python train.py --num_hidden_layers=14 --hidden_size=224 --num_attention_heads=4 --num_key_value_heads=4 --head_dim=64 --intermediate_size=576 --vocab_size=2048 --hidden_act="swiglu" --norm="layernorm" --norm_place="pre" --norm_eps=1e-06 --positions="rope" --rope_theta=23100.0 --rope_fraction=1.0 --qk_norm=false --attn_scale=0.125 --bias="all" --tie_word_embeddings=true --parallel_block=false --init="trunc" --init_std_qkv=0.0303 --init_std_o=0.0 --init_std_up=0.0303 --init_std_down=0.0 --optimizer="cautious_adamw" --learning_rate=0.00117 --beta1=0.9 --beta2=0.95 --weight_decay=0.24 --lr_head=0.00801 --max_grad_norm=0.5 --warmup_steps=269 --schedule="cos" --final_lr_fraction=0.1 --batch_tokens=32768 --max_seq_len=256 --doc_mask=true --train_tokens=285300000 --max_steps=8707 --dataset="wikipedia_en"
MLP neurons of a small language model. Each row is named by its layer, matrix (gate and up: input weights; down: output weights) and neuron, and shows model dimensions 0-127. Each number is 128 + 32 x the weight over its row's rms, rounded and kept within 0 to 255. Numbers have three digits each. A neuron's up and down rows have the sign that makes its largest values positive.
Before each neuron's rows, "fires on" lists the tokens most often at its 100 highest values on Wikipedia text that the model never trained on.

fires on: " from", " to", " by", "s"
L4.gate336:112079146104148111142125050126126166124107144111147199175172140134081126138174117157112156155177173141057104168140148125162124139163087163099128099091102144120092125138081120138126124103118118159159167125124109149141175138105111126184058113116129136096108151125124081114081110092117087106166175113142094142129149156143090110088139097133150139101086098192086178120069116116099122117191
L4.up336:165079179099142093162094126163117135126158135122161106133114110105095118139112098082097115132170055148144177160125136151215109135106115128174131086168139059114153054151115080114046175096071125117148164141105149163143091179159115141179139156103154235105106119151132139175148160096119046164106064088105098113154172136118098119165117089125107094135143120147153100137169119161187142101112
L4.down336:122096110114132140143115085161162122150153114112140131146161130093095121123180107164107085093067112123155143183100125159203160107105172146091157144085158084133154074152080166131150182138106111135094140110184122120082130132104125157124109129174093143140100103141151175168162185149104062133089111114138081146146181212157152117151121097134083147117133129139117116164098120120130102174158

fires on: " and", ",", " also", " or"
L8.gate9:178162083139073106136126193073163121139124098134105137171097141093155068157182093097145125151155136141141113171104065087114153140115116130117155162124078120188096138133102162169099116157178119114131048116101113148092083086134103140105163150142139089165156057111181084125165094163141091074139142123127133141151191114113099119128147124100100159112156115194109073134137108145112107094174
L8.up9:115119148156134147125114126149084139147128127124108147146106086088129093142199185134090137180106125083077168132099102064136189125080075137138198085099065121104105068104058162176087163152141087127145111129190118092173107096093127138104162179159092140101146142106129075162122161091097154108120125141180187141131140156167154099116123136051142155145149100130148159164133130154136139104095
L8.down9:127176120118133059068110104120148165138084112170137145109125102145096098114129089092120122149162110198095101137103119094149145112118129102151162097139082152138131119074074157157176150146172155142130146102155110134114066074111115163129149105164135116093122078149155137134217154173114133123120145123111124143170137095061158098079082123114152146082170112175153087093188117163093108137132

fires on: "ow", "ur", "amp", "ab", " sur"
L8.gate242:142141155071136062197087116110142131105109130148106141120162153156131109117133179114137122076093114104159119164131096155122174189148135094115113166170139108169139123142091162182195157107123133167076112137133116159148107094123150137166111106099175120162167174121112123102111151140079125177173093151134153056115148148163097135129125112139094103142205179106183139132125137082101112133084
L8.up242:057103175076134197152076042117144196161118060141164070115132119135107152076156136116180164125106125134110152058155138118114107148115115139143112152108171103138087139132132147126125139077083143117151168106153169090194151128148193135134156086174096087131136089080135186203140143191103144104086152132121108121118176086163123090133058116113135148131122102172159138125131174113145113131116
L8.down242:109142157147146090134108181143098089112108122111126151108174118213134105153170117107145151076149096090180147174145114137150159123168105104108108154179115143198132092168081126161148122122069099193063100103102201214158139127144104090148140135095094148160161148117118073100152153115164067125131100150126203127092106101117091141120090135123158148124166161156096097119147110098077099167081

fires on: "e", " vis", ":", "ons", "on", "ap"
L6.gate512:097216037103148100114166130137164128079114147150054172182171100108138121105111096179124146085120110148173113170099175120069148125144157120130137167117141103082093112147140131112120108154152104152085111157150122086144176090107165144089165158045155130176195138108181137162115130139129131140137105113120121175109197129114133058085117130118098134156139119146160113104105161077146107143107
L6.up512:076165132132133104154175150133119172112130102126102126105153122106219103085149142153144135128129130116093146164166047099143196170167102118099111119139117148117161088116199102055153184090099088127061101120098088092127082137168169164128162120126084148151160113069117152146122172114100194068136188113108079144179105077130127099172115198150124169126103143124090183129158135169094087127127
L6.down512:107110115155163071106119147135105112114114093121081134150103137115121064118119152164170102116115070127141133133131137165116094171106161100115167114122113069097083146180126133101129123087181173066120255118167148115123169129062129162113159126101109073155129147199162126137136144129143118122162134148109156116113161113114147098169154090094192099158136116118144121091110133076115084129088

fires on: "ad", " years", "s", "ays", "ks", "ast"
L8.gate206:122121184063203103151087139092128126139121121112133107187074143081076098123146098103105153156125161079181089145059147122168182116091082187108129106112129089184145110127146105115170147078106111060197149104088167096182119085105172122159146076108150124101141147107115119126117137107100090073155130127174136095076108148167116171126167137167089116108117092182162143150095162159189126088116
L8.up206:054126154158172114166157094029122119118116152128117110063121123098095139115105145193118101156175131102167145150130137154039160173098161130093110141136077124122168136130135116110126128166104106089168132144123097096148106124167159117141139137132178118131123139145101085105149145149150125111063151076068084135057089160113169177121093152059207113149066134152132102115085169089103090168164
L8.down206:117129075131078124107174079092120101105157150126057093115113148130146179115121191195170128103086137219106137127160109173074119147077179081170032130181106107106154069148099168124136132189138117141108124133101171126106114143131099123117133171142174072140141123106149129087097075118162167114112131133058088155133114166101115082086134106098133164137156158115139133092146170070102097167140

fires on: "ag", "ot", "it", "arl", "iam", "op"
L5.gate284:131072120119152124138132072111146148172171115140117179163105119151113149191143140116155177128178070150133159186158120138168075209102073086086145135093117165105089100115106122170126154126178156073156113188072113163162127088117154105122139073139126105108134121065107114119075153090118114166189154244110132156091186101151152081142123136106154108116100076097134092081168111141178149087076
L5.up284:160098092120149156090167128107103037070184119154098148113154124120134108204168126174059143139116108098095132147155100140189153184127159143138086106140152081156093131151193184144125155111135150128143094051174192099133104117104129111131179146137147116141180088159134158134135105147130055193062164152095090126171104196145127148067157131111100215144119105151073149102163164086132157044129
L5.down284:152139114142094168046140091153124188126166112147132065158108106152099117141119117118147177090157129088117075155078110134122115144059125087155068141125168132073137095150134140157135146093147132099136130144151111168134174077090124102145145168110081141133136094110090073092124161158136113107176108161129149106180224060135123082161115115104081113126181033150110165094107115115161122107113

fires on: " bro", "ot", "ou", "ts", " Bro", "ident"
L4.gate391:102084155098125064117139095105164108058160162082110150137142131132126144105173175138099166138109142158132118107160150151112125093101154122138101111167094143122112126128149142091122103073146133130145156083104138104101102109075165116107212137131117145115121170094157092195049110101126151108105126141144103142072131119159146136164146174149101124172022109091111141143126117152077169137084
L4.up391:127147147164092129144097150058156136065112105154084123100095111148146061148125181112143123137132153100089083099092108102110166140117197125154114177192149172126141059112107141138120116130079122086140074048154129108068172145169125125105149105166161153057101083097128086101121109166113153105120148189141168106158155158099125128099178085137139171179135157134137130143121110100095080123135
L4.down391:129163085146091156116101151128123103104130113141141140100108106083200108143130101146113094092124096097182108128095138078120145103130131115152051178133105166094121126113145126131186132140168174060111086124179091173100168128150099152143151110127210123120084118127131094135118128131169040160116161129178170144131123144159058077138161063184113142145156147086191149156085178127123122175107

fires on: "g", "er", "ed", "ud", "ur"
L5.gate348:107087153132086105084129096090187085152161152111143172101143161123092116109147101109217169095094153178169112118155125170141128138161131097131140128189132131062103160057150103095079189190127110054175116090061069147085111127185113100142083131110174126122083129124152110138150109137104084173112126159134158115133123102210144139147160188188113140105131126160107093147145127160129115199099
L5.up348:137150086077129135092096115125161130138140136115188086127160120178085153066148192180126095128084084163151127129141146154120146180070134179159129106121125130088134149112151174074147115151147075140162093148071100140162097114144197131061126125155123150115073132123093164180158126182094121156135173145137095178107083144116138141158088123134128136146156118131068124132105124076138095175113
L5.down348:150113123133115118099133126147125080122167141168191113145173107152098156136105119105145109189133085095140099167176167125127125137053131073142159130143087113175121174148083101120141134163188146163164135155091095089125164163166087149101137139132146114140159127141096169085103184109112124167138096193148159097135104162136087114118112117205133059141139082087089127071168175089139075063181

fires on: "er", "7", "il"
L5.gate12:056113136166068115183135131131198079159176142132133133154108134132131158102141088122194129148111105165202149116180158106106062097157124146116202145118109187127144121093174186119154185160156114089122162077093138121056118152130137133115176133187113080092032044121122073183125145114141129167095121088156108099110097038108177142149129141118099113101105186162076128095201131136089143113087
L5.up12:119132143100171142118145143157127128140138150111200120133121085117174124126080137154165110070164096097150112103120127122133152119097085060119118105129092144100122148104071159115124129179126083079128080083101108169140186179150150120149072106154111100171083141141085168110173086099118137198116064186163184089161112110125120133171160156132179140128097161130113115129149169128084120204128
L5.down12:188181136060141146146165090175126035120105157118089188098112066147149102146127148151125093151137113113134160118138125117151143126112068142121108079159108079078112091138112117141090105123139118152109094119160116132161139123122138117137077172049198141151151164164093143125133160139100152131112078190081149146095152198107105177114155182157155124090138099138074096154113136112105136131153

fires on: "s", "ions", "es", "ations", "ies", "ures"
L9.gate34:119120082104094086130107061073118107160134110148161119157174093123144155135124155134137111129160115116132110066121108129103082172097149096145093154179126139146080168133122168177124175129093072122079140128135190166093085190098142101136127165119201085151154140106092126147115125080117124073092153113146114105174131067161212122125120127131180143114169126170145119109111110137102141122159
L9.up34:110139112085149090169139092117137175127112188158118136139157134072149104112148182095145147170142155089090105108136133158117190150105096120120129077142126105098197162137151152083125117081125075175133100118215113082129152128092122109149141113122135121122084168131105109081098128108081079143126119103215126114123097080146171184105137076080171192120126146071136157084105134144120137104136
L9.down34:155157154129114080101144131128109141071147162192060096136165138102127173102168069151123159153151094152160150098137082174133124132103152088146085124104146140084154116089134148144102109120079085111103143177099110230117091081116160123179091104156194086088118142147089159149119123122159169115095118145099167152161127111076083125136162095185152115107167131106080103101131137100086079128165

fires on: " appear", "ore", "20", " rele", " with", " called"
L2.gate519:173162118096118127198139054128084129135124126097089182150147112071156066099187117127092125133159123145072134038122137167117155113095139099078129113195118125190150150068092129114167143117182108136155156162193142156148108083060122098107059102207125128111143138167187115123172120125087081126088114171048188139141157137151169056121146159096167163121178126161111178149141137137114192082157
L2.up519:144086099127141104133079164164117125188134213173117101170122123076106080143160171117136118094084105121171148093114132160171109122132183130115144121040177059132124103142066130111119120118079099128118112175180173149112138170145113129120094138107166078160136097136146094166130090142119164151085055115114179149155194145124184083158107055134132120168144176104138111105127172078129141128048
L2.down519:125148159143110139085154120091171137135117084174127129151131137152060155157119201145155116123081114145129159148150118134151107094104145165183150115171074155058074167132139126137074145105101110120135104064077076124137193182161086092109210061141132132072092083087101156137153131093099119096084167112166119125050187147098110131085171085151120089090161153104161121132096135069129091158161

fires on: "ay", "ind", "k", "il", "id"
L5.gate533:146094101142096125159148093119150115120166175106172123139088125082112177158155134125116138188115164143112116077117149135126145082086150100186146163136097134116118119120175131139079183113100157141154099037074159177082131121162091108154148153144127126090133118093151124185115176109134089231162107119130120118099130115087166085176136098139089150073090125159137150131179132105218175079135
L5.up533:168112173110131119096180157142079171139168134143122087147110085157092113108116073135137114123158170180154113156118065093163125135065119085145115130130081135106125160157146184140138079202150160103123127145158160158136117079121110120172112063129202128143135151148106136117101177120161117117142123160199168147092056102134165153104132100135191124149157130103141115133158127137144105124130
L5.down533:097119156086147149120156112166132077109135112174077154115159117104145066185118085152157025082064128130152135145105154112123145140089149115144156105136098143096075152204095171167132080173140114153149142153157082091144147179144057154133154106076176212198105141142120155180172090117132067130101090119117144104093157109163094163122147149208093114146126089144185104154075133139123154168149

fires on: "om", "qu", " II", "ov", "ow", "ens"
L9.gate172:163171150158083151104176089079102151164124120105144148102119129183101123126134180152103148114179137077142090129068150141073140119181107026159108052122059117154169156153142161122087086126127176132116174132090089115100153123117124112106114062097142127146101124162145107122131110124140137139068192117113161060146141126147109145158130164143157166141120168140109135143136148096108049166127
L9.up172:126075131144100107075178104151127124138118112145105102130126110120161130122133144134067116154117095158049095139114171134134139098173120117086132139123094106157131174113131094134138143140137128146156103149142109117092089113112172125094117114103158177105104132142090160063159090137132043196135121104132094183136167130179092120139098137190178086151117196207124143136074095130068186103122
L9.down172:159139179100133142158109137141107149093150156140155113112108092145128091158183200076179112147124116092181101125168136122113107090086126163091138190128110092052139153089097125179130108151099056133060138089134149165129167131142164133079088153110168139112095057151140112174129185129143132131125118186177133129150177179143141121126136152022137133118173170129111080103146151136099112144096

fires on: ":", ",", "t", " and", "em"
L6.gate218:129110063125089217114166122126173137109125088125129119117099162193142160070142128090159156136111165131164097176110106161142080126097042098150130081155110143116125104101129154133112147123198132065102081153142142121035169099144127091148145185102137093109161149131177107077155141136073098162181150063125118163160131095100092118173157116163097107104108099170137138115141119114158124131134
L6.up218:121164107156093135133086115080174097103091129147126158114168093113061204141163092069134105194205084117143123153111167114088122116114060130132118160141118112096130083156099118135168151136088112142137122120191147140113080143097131101156133167157086109118070067134216113098131157084138129137166108112127126127060108212141150136137153138115101137124134138120119139140081102121136148065069
L6.down218:093155188159084063100129085151111152112085159080150141149109106095069119193110142123162074145142096135121162095146172132098134126120187140152095165152115170157098145134096115079145159127058104159096180109163126149141111107119073064086133131178106141180113148137161164150081165084113174151117153189132178130125141159170120137099128148035152124124140129107159117092169110143077121103085

fires on: "anc", "olog", "iv", "l", "g", "por"
L6.gate156:142155110144139171143103194091089085106130143156149137109101098109130122067145151182131125137156135086163137116121154085200123119138138132104186119114171053140094142168148182128092140169189168141107090111176100131102105145089134158108125157110161119096197122121098124120145091181129156165173056160110141080075137132113110106082114132137161108187077117110215136192146113151172116183155
L6.up156:108141034179127085114134087092123130133138101162146178157130142136120148132081155121146140039123122143115123102148158151119134162111142108098163130099103143123162127141129106152136169077187078125124152066193163133107167113058097127112150070136139147120199152107077169054084126163099042129143125119140118104137139118150122131116118062110180115156188137149181149128113152141097231109163
L6.down156:105087124141108165063139130206180151175147107109148123144117144149189108146124086173108129076139109095114093128107128113187136165163158095181117127089139091128113100135128134199062132160209098057174109148101110145096095153154157165190130177105162094137122170130069079139149090196101116115188129168107119132080140116155130118132110105133141104130096184124140161115112142062062095123123

fires on: ",", " and", " &"
L6.gate353:147148162160066156073114058171155094139128149169122118104094178173089118103130111133161130118079152174117095113124137140175083154108146161109222158109061157129132065143093168144163131086133094098213101103107111176113108096144114116156133147104169086101147143092201160110142152168164092130129143160083118143116141115057123185161107124091101117108134151177108089120147101212093120103100
L6.up353:072125155187116128157137074093160140126099151088083143106102127087141137125129158098076112121070165147152196152106068141124080151074091107105150139114143128134148128110100110108173160056182085128163181139193162126047107130118153119160159173189094118082127070122221077126125142118131105166123093094114108128132121132157177160159112117113074154128127135074104124144132172150056157123085
L6.down353:130086155100061091126118098133072138137126120169133214092162116117100116126134060086113084126186120103152107080148142162162177144121164068130112122151108127172119121108151093138200133165139127143148161119096148077139099130202075102168148169168109154125181156131156163098151166052130132147130096132191110122113075139173125096115108083113089157128204101062203125143088119146106141058090

fires on: "ac", " ag", ",", "',", "ak", "),"
L5.gate143:155159090091122106120050146129132158101105127105135118149143120032137127145136154219119108161137091099158112193190176134184136118171142127133140145171163148103109135132124120095122087096116118159051110034197079163125104156114107142104129146136114101106095121105147146088178118159098165160129138189124157076104097104073149142106169151043177110139087044107142188174117157173144076188122
L5.up143:175152127141092116125168210140168142141097101073075103094116094123097083121165107146153115146058164134116033125117133197114118125118098089197199135137092091123140099146110145122078065186170167109096135134171170188120084141123107116131187166119109136105139122177092119046195139103131141165142083132104120170144152104112121164115098140142055105126133111152104134174113185165123156099176
L5.down143:165127116142152101083024150134130161139112113130153196113105147107184120098102183156082140088165135151131113163220129055167110070146135146130127161102170149142130155152140139137127147085142106148145131035120153091129165135151149174114073167156077122114146173073130113202146143217140139138122173146112126176125104126122095112107095146104109105103128119106062091111078125096145211147105

fires on: " to", " into", " from", " through"
L2.gate216:115135166127163132112128123172136168129091157052101189089114161188144114106086144104144129136126163124108082149132085190139146116190157168034148137118128088165100125079129083170191183076112144152189132110110127149134085138077091163164146115115134191116125184136171123153113111161099036157149131091101102172156149108129110115076109130117148203128139131087192170145120132183088093141139
L2.up216:111083125132095102100112107156146152096119128143118160100137085115151171046097149142145101126159124107145161121098121142176126132129111143157072146085093131153179035025108188164082110145137088155135137152082135146140095124131105127187110181123122181098131157139157129134144188155160157172095096139090110123130131098051100109103147117129154102176145138136077074151125182173119087124110
L2.down216:109069185100158085197125082106154119103145121130152164101124087118119134142165119169149121097104134114157096160198124149104162181115127185133145127103110123125148091124125111144099160090137107113104080055138104152112157092101099149128094151168106110149158106144191145105159181149122110159126111170119132105136157117086124130141151134180138128145121109117119129101084124128111089097039

fires on: "e", " |\n", "on", "0", " in"
L4.gate445:101134161091145068131129131154133102078123106111171130131134110175162176176129104168171122103170120198163118169121079118180168124181170115120085094149176097130113063118083149140105133066152106083160119150126115162096079080113156150098133132102095135119057131147168153145174108069118109149099120096138078188080147118062215134145153142141104204152191112123163104151104090149096135128080
L4.up445:128084164130100115124146143144124179077136129118103093142172137186138168055161172147164144178080147078136111130143115170126123088137113088132121119147133136098100066045155084141139165171174100062150126098135135083086129157128156150136149113181132098141150123102131121166146132160140143136171181069114086124193118080102113157169135113201116163113146142093080157170108126116098069133133
L4.down445:081095135148136133064096141123159087118119112129158130174157059139159135140132094134144181118098121077164098148147119173163163071161160102141116062142112130174153194191199120114131108108108125112106169128176152144142085092083117132143084129164120105132115079129113117147153107154110153126056105068113119132089119113167135127117125042118183132098141138159133092141126150124091071139161

fires on: "K", " K"
L2.gate56:074080154108079170147097082131097174083118139107066065147113119079106161124113138134114126159168168156106128149162181143159131162073128214130079120085107103112083116119152142150121119131136122111140133074158114132156114172195103148118124103124173199163183139095120065126078180129105123140148146167149108136115100151150140117085128105125142089141167168145102161134133141073122138123149
L2.up56:189190141097200135123134138126172159109087108126128151221140124121051158059183146137117123079127110142150129109126089152169076128185104106165170139070147149093086112150084112192143140119119138101126116067128106131074138092094158090133157161089102112062102111133117096066098182198138117137170123165161154124139151124076162132120080176147125104114135125117223176100114116135102111109128
L2.down56:120163106160078114139114134139076106131146116142094052166150101145097145159103171109100119131144188135184103194093107143114126149137137242057110185090104141090129136065082133132123108204089114152026183091106153103099145120096147146137055085104128093104097095148111058105090114146130192122130104127177119167116050160182174101154151116121108156136222122124107145109131167118106149086151

fires on: "ed", " served", "arried", "ated", "ing"
L8.gate393:081162132129155119183120102144084110120179110090120166159133128121157094122168099131123136146144152159141099074115102199109158181151121175079053101119122084191064088149155191134107136107145080155087116069082178071111148158168127153085173126136148152116179090200132128106146133102126154141156138126139123140151188113168147124134206100156119127130122054152120102159150114135188099184136
L8.up393:096154053136155103132137077173112109077128161087095121228188117120084168146113064149147151164161125124060084146139102112136147142174140172125132111160168073191137146166156109113082140130136153078125122113095092110123123121079136119060111160092143094139121115137080078198123087114119122139079206138162039123076137191147159165129116109159153129193114124140169123125140103121160087158071
L8.down393:076113113132173143158104092124112189120124114161175113109154146159134135122175130096147005129152155162092133080073102154155154141083072171126081107136151084178017061157126100116163131099136090138156074120083125172106098123122089114094192157105143173107115130172140109186126141090109170121117131163164124156135171147153169166145131088108150153145117157177135186111157107169158120208149

fires on: "s", " t", "r", "es", "a", " r"
L8.gate45:110122093161104124151080196113123070172104052128156080131194124120174152144190096107125121163160067175100059138096128109167109122119145113132153152163081100087106118145120103136102090133121107172135100142107098127128122065084111180149175065091130144128101094070139141124152141088169136163116126151114125103152087145138204077096163092070132098131145159117145160178194076089149110086169
L8.up45:065119147142098138102154148107153096106100123148123096139058137133149165142085125054147111141159143087120143139124079098173099117174141066133111113121172125113122146187098052161103108156090091174131138164091116172125149134168060100114073172121162119121106131122111133134163124137145055146113164122161182168122135158129132140117135105124119120178153140181167098076104170108157093154107
L8.down45:112063156152137090142169144120172109099098091141106150168142114169116163172103159105129219060078169127180177136142065147089112143112120090055112103087204107177130138138141166103138108168181072106124100160080176099077080167167107103163096144169140129094179127127159165132123127100117126142085129150094145179072087127122037137152138149175106149103144147131151158139158190125130176091047

fires on: " h", " is", " was", " w", ",", " are"
L10.gate80:178208105103187147142066142136131121101101167147175090150119134102147136103083078127163132181171149140111149170125099091099118134167120147081123149115118075146096101100131096079150135072114155113169098050111141165173124158159105088075078143133172137097185110138120131140138128060053172160070178174170100123122122117195117154065131139158187110117133145027120113140145087134139118141157
L10.up80:099145111119150160121116124166089095121091158116138108175156104129127168122125156163096114151152148095115141176101148108131141104132186104074175132180135082126076168111197142109117102125092168104151097070112153149077131065125132080099108113173168100172177122122124113167117161101103129191037139109172136089119124115082082131137152109124140138157124157119143104092134181055108147114154
L10.down80:105045166133121141148125194080131159159146105128068185116134152140133158150151131148168067109099113097036120128164100183135064148156152158121161119128116155131147039137102104139091095135159049161088168141093144140098107088092175148174100139107163156083149142153136173117127075151142110146096112112068077141102149182150119097144115129079135128113187139157141137147117190149119164109124

fires on: ",", "an", "at", "z", "v"
L4.gate362:138166105153142138201178122217100113104101136126116079131116120150067096149118087089149119146130036180161158175107156182086216118095126135105153112128141163118143159135127124089118172113139121117098095167136065145111136087139109104140120122164119116067134085140145074113140153140135059138106133149180134125151159096116131128128184140108160084158092087085116129166111117119217103123144
L4.up362:153131157095120169090134141173128190090096169112121166084135128155129082113094122126159147133119096120108141155200120058163143119185071090218103125147186193107151096083152140173111112020111155141120121181108116140093125070165112145099110167138148131112157105120104115140127163156099130226134108135157098068130139119131147147120170106095139122096126123159085126168138116113127128046138
L4.down362:132130151111207073154115109158133063106109112152141129190108126074121107135136202157087155146137102169186149105180091151132151156127169111131160143134083124132152090235135172092108127120065047160121136056091134117138111158118132129142168146104148166132091132137086115141119102116083157175166102120140164136148113090115121144062163085116102149100115146145094138123105136128105104140139

fires on: "ed", "e", "te", "ing", "ured", "s"
L6.gate13:096091173101146110153069125091145175078062106138131094072132099144134095124122143213138108151146175105116098099154167130112119135107116136108107182168145107173121117102115162133094134162112119100065122103138149133093162148077140142141121139110139109078114155162118055125105090158136133137144190158128090138143127130110145160140160180083158151084107175093140055094163125163100063172125
L6.up13:115162110162104115180118134104149092123120124159104184144195180100156098138089111119165152118185138071108082083175128106129100047173175146108192123141154116168100137129157080106124095083107090113152158089152138095095122116116121111122137121172148155115073109112146148102137111177144128147168157094091129146119148112143136133118092129102149051128164124157233131170163179161088144106081
L6.down13:080055197139197125132130148110144213087121109141173116154090063176163109084097096150149062141109179118114130115135138182127099132064121173193118127128115123137102096137131135160091170155106074153152113144151137153093123118172123128096145128102180120090140116155112061171139149142136205130098132159126072135161105149098146159180185121117140153114085143080048100118120117108116091175130

fires on: ")", "\"", "at"
L9.gate123:141078084135164162132088137084103136153115083106179133140146120122024106084061154151127149161142151088137054108090151182128154160144182104102118119102161107140120145116150117094142128119203142141135102110131108119129171081129170113118150164188055109143143084109099133120086063162157111151090187137172127127143107058123088113122095173161170078163147146139129126161073129096156151084174
L9.up123:095123149091156211083120122106105174115127105119098123068163162162127174113099107119162142140114156055117133113156127100150178099130091075136089138066164161179146098137125069133119144136138113159130161169091094129144158134133143085080148124106145151112115150135134187105109156177181141136105151135166154126073128142162098131190075189162135097133133114180130178105175177108130154170165
L9.down123:134121107122119157135172149173161090120102121146157124137142130085155138099158129078119172130136132200127165138127098170122128191160085209092134122140106103105164104144138167152133110159112099107101135052136106151107136111172160139176096095149107145146146140152187087101124063101073088207063173152152110156118117095146130162144168184099100156119032149084085170156117144141130127164087

fires on: " years", "s", "ays", "es", " year", "ks"
L10.gate501:056144125109111092144159107091147138133139153137127088138162184110111140097130176139177155205143138151110125170180106159130168149095163096070080129147094117129094162104095170147118159098127161132159127109131173165106128078100070136157157103133167108117155153108095091126155114100125064101092123124140085100069122156102195144150121081127169112117115086187123134129152136045135177104122
L10.up501:061122129125114160130099177073104159157145160127137154097139148080128096090146198114147113117103099104085117159111179167145133119105154129154128094102143125145129127182144116144095184085150138070151087164056109120128101116142160122067111047168169128146114159131148070163117136105113105118105145086101123107067100127147135191119172108173158131111171168103128126133101173126164082138099
L10.down501:145175117089220074088187106082161129096105120133079108131088111134163181137117162183102073154116121161165094053177103137114136162153167125096129081123067086108073137111068150116133118115136111058134139154134166145096175101143077142115166116097133115135100117107131082090080129103190122111118154127145134109168122066118065100100090139165129180116133132149083130109108110138126095215147

fires on: "19", ",", "18", "20"
L9.gate382:104196060117147193150117166140141160151156179077060146150163163142098126141109140115144128150160160141149103137117107102153138089172088145114146104117109143070114182135168168115121106141129179070096111153140071151065076158120134141136135137110139066087118097089136122177112104112125116117095105120141168146134104099126107129189171152126131131052107109090126162082096099104107137124132
L9.up382:123108121047148072194132195124121147095102196086103070110083141136052104156177142072096139160037143061132139159138087113145077136111156135092103117124123187043140133195179152106137170105131173118127156110135094061126148176141202126105194085068149151183120126147131139174132156105110154125134075074072163143129143109099139136157107101117083129107114110072138121085147075142124158141111
L9.down382:117189124154113103195176144105154065135116144100088139172121145141102144119133069134112191134141118105111104114094085203160107123111138089255133105083183063119000167170161142093148116101115137088183073101158136119124116143136147146124085129084071153095088118109101120170074174130124099093114090143094156100122058111154110086147163124166107131107137150080147158177153110125105127167147

fires on: " w", " h", "s", " t", " H"
L10.gate312:117156164104148059125146123131142113121147130162144128174117166179105135103117073102156149148111139116152121118142064100106136133129108152112166150130040130123118133136116140128066158090146124154112177132066119150119106115146106162163146131094111123126184143149125088089184090101153139133080167098142174151099143088146109116085131099157125131160166066121158170105119117088131184161170
L10.up312:107141148107105164139117117122074152070117111153123175196104138082150125142160122104100135114114147152155072143115133145138099177124136105131143155193096083146175104156196104068143064172110120140118126107068118159127163082150090154100113128210173105122161112099060093114110173105129140113156070091085177161151132092136119079135137164104118078132117172093162162124116110078138097137136
L10.down312:145138165125127126103133173115121100154147104208086157118177095119162101146165118103118093120110109076124155065186135141166113092170185112141157121095149106095114101109197137129171078113099134102124119131152143126177145105155097100137149079107154189167096145119161151199140112116142115117099174158110091112125151167160124169087127086139169089096146173130165159097088181127150091141113

fires on: "ing", " along", "order", "ink", "ance", "ations"
L8.gate354:114136144101127099154063174152187083171126151128134100169067115122139135140068154121111117147127160103134157098173141131151185145099129217106127126113106100113088063159168129167140158086165091148168132124058071141127121144131126143115158085110102135141111102097128097119133161145156084099209157163187106179138131051160118114095095162115139147197170112104139135133141081132106116121107
L8.up354:149114066123134094089170174138145146177134109119138154132146178106087109126123149163166141153154151054146147146120104114100136087104083116106118140170116064110108168148105147155099152088091129128131145156167204149084119157140106079152131203135092159136179158172129124094103109135127084144154162068102136090128084111138157131046091139119172084072135072101106166142126163190123096101153
L8.down354:109122133150110109106144185095120166160185139144131172144109113110080126152089073097119118089107119118113124148167108168105074136166146127095090125168130116190137093154058120173173175105078136119134087140143173153166113166110155089177141194143117153166174114142100193113126113151130100077165113103112159152146121087067123150063060086144140115077160124116146133150095148182162125063113

fires on: "ell", "oc", "id", "il", "ical"
L6.gate483:162188123152195090055137125127088180149156142143114177163067184120156081091079142152129124132080123092099152127143137117124112143231089144131100190117183136182128103049171096143157151136143139129118135122130095158127133191135112151079084164125066139108099172079098098045204114168116153090126098125136179135125166144108127133120138131116108061143112136120136179092124147121117134140094
L6.up483:113144127078161142119098051085094138141101159184106132120191120127193130073121175132076162119106139087126140171116121112098092144131109128125041081168128186112132149142125121096150134144147121179119136139153211111150131143086086128141140126082123173112090087080130121077103152119196090117097127073164111138149181167155108113076126144130139169085157113103141078067150127052151138141124
L6.down483:091063125124104148092112145139116157132161101079145106152173150128130165161123113122130012122134094094058121113145141195132142055098160095073200157127050132107065119156155152186094133085169123093177102153110122080131129118190138112146148109212106123104106178176095129155094120108078138113141116181130142103145120138127147108149103083120087123193140135086084069124139108120142174129135

fires on: ",", "ations", "ical"
L6.gate130:141190107047106192168078121079103167167173190143154111147066073110133125161152139165136126142116137088141114120159088094092143081159148140091122141078168098158160135103166121128147119098175093134094058102215072148150135141116145120128106121135159119148084103133099080140121132203094092093135198134118181143124143107125144065097073127109102146143136108129197198130108203130068106096190
L6.up130:166144123107105107150156125173136172149099129104078170071179091129120105195151147109134153147086171127162147168117129142112148137169110079119112077103128140052091160196074127107169122140112157162148143076148116145079121097096115076163150172060069047158121114160122150075114143121148114078115105114114149103109164094176173129074118089135119145105155096127144100150186118113134158134147
L6.down130:108137187189106121076104167144107152127157111096111114127120135098132094107115106097117145137106101161069128154143115159141130136068123111167184159155151134142135159084092123096075125056102088125169118129121082096142122124109172135148063101145146190174148147131126090155074136083188209141072093128155166126178114150097088171162164149104121053083133129064102165204102128172143131102109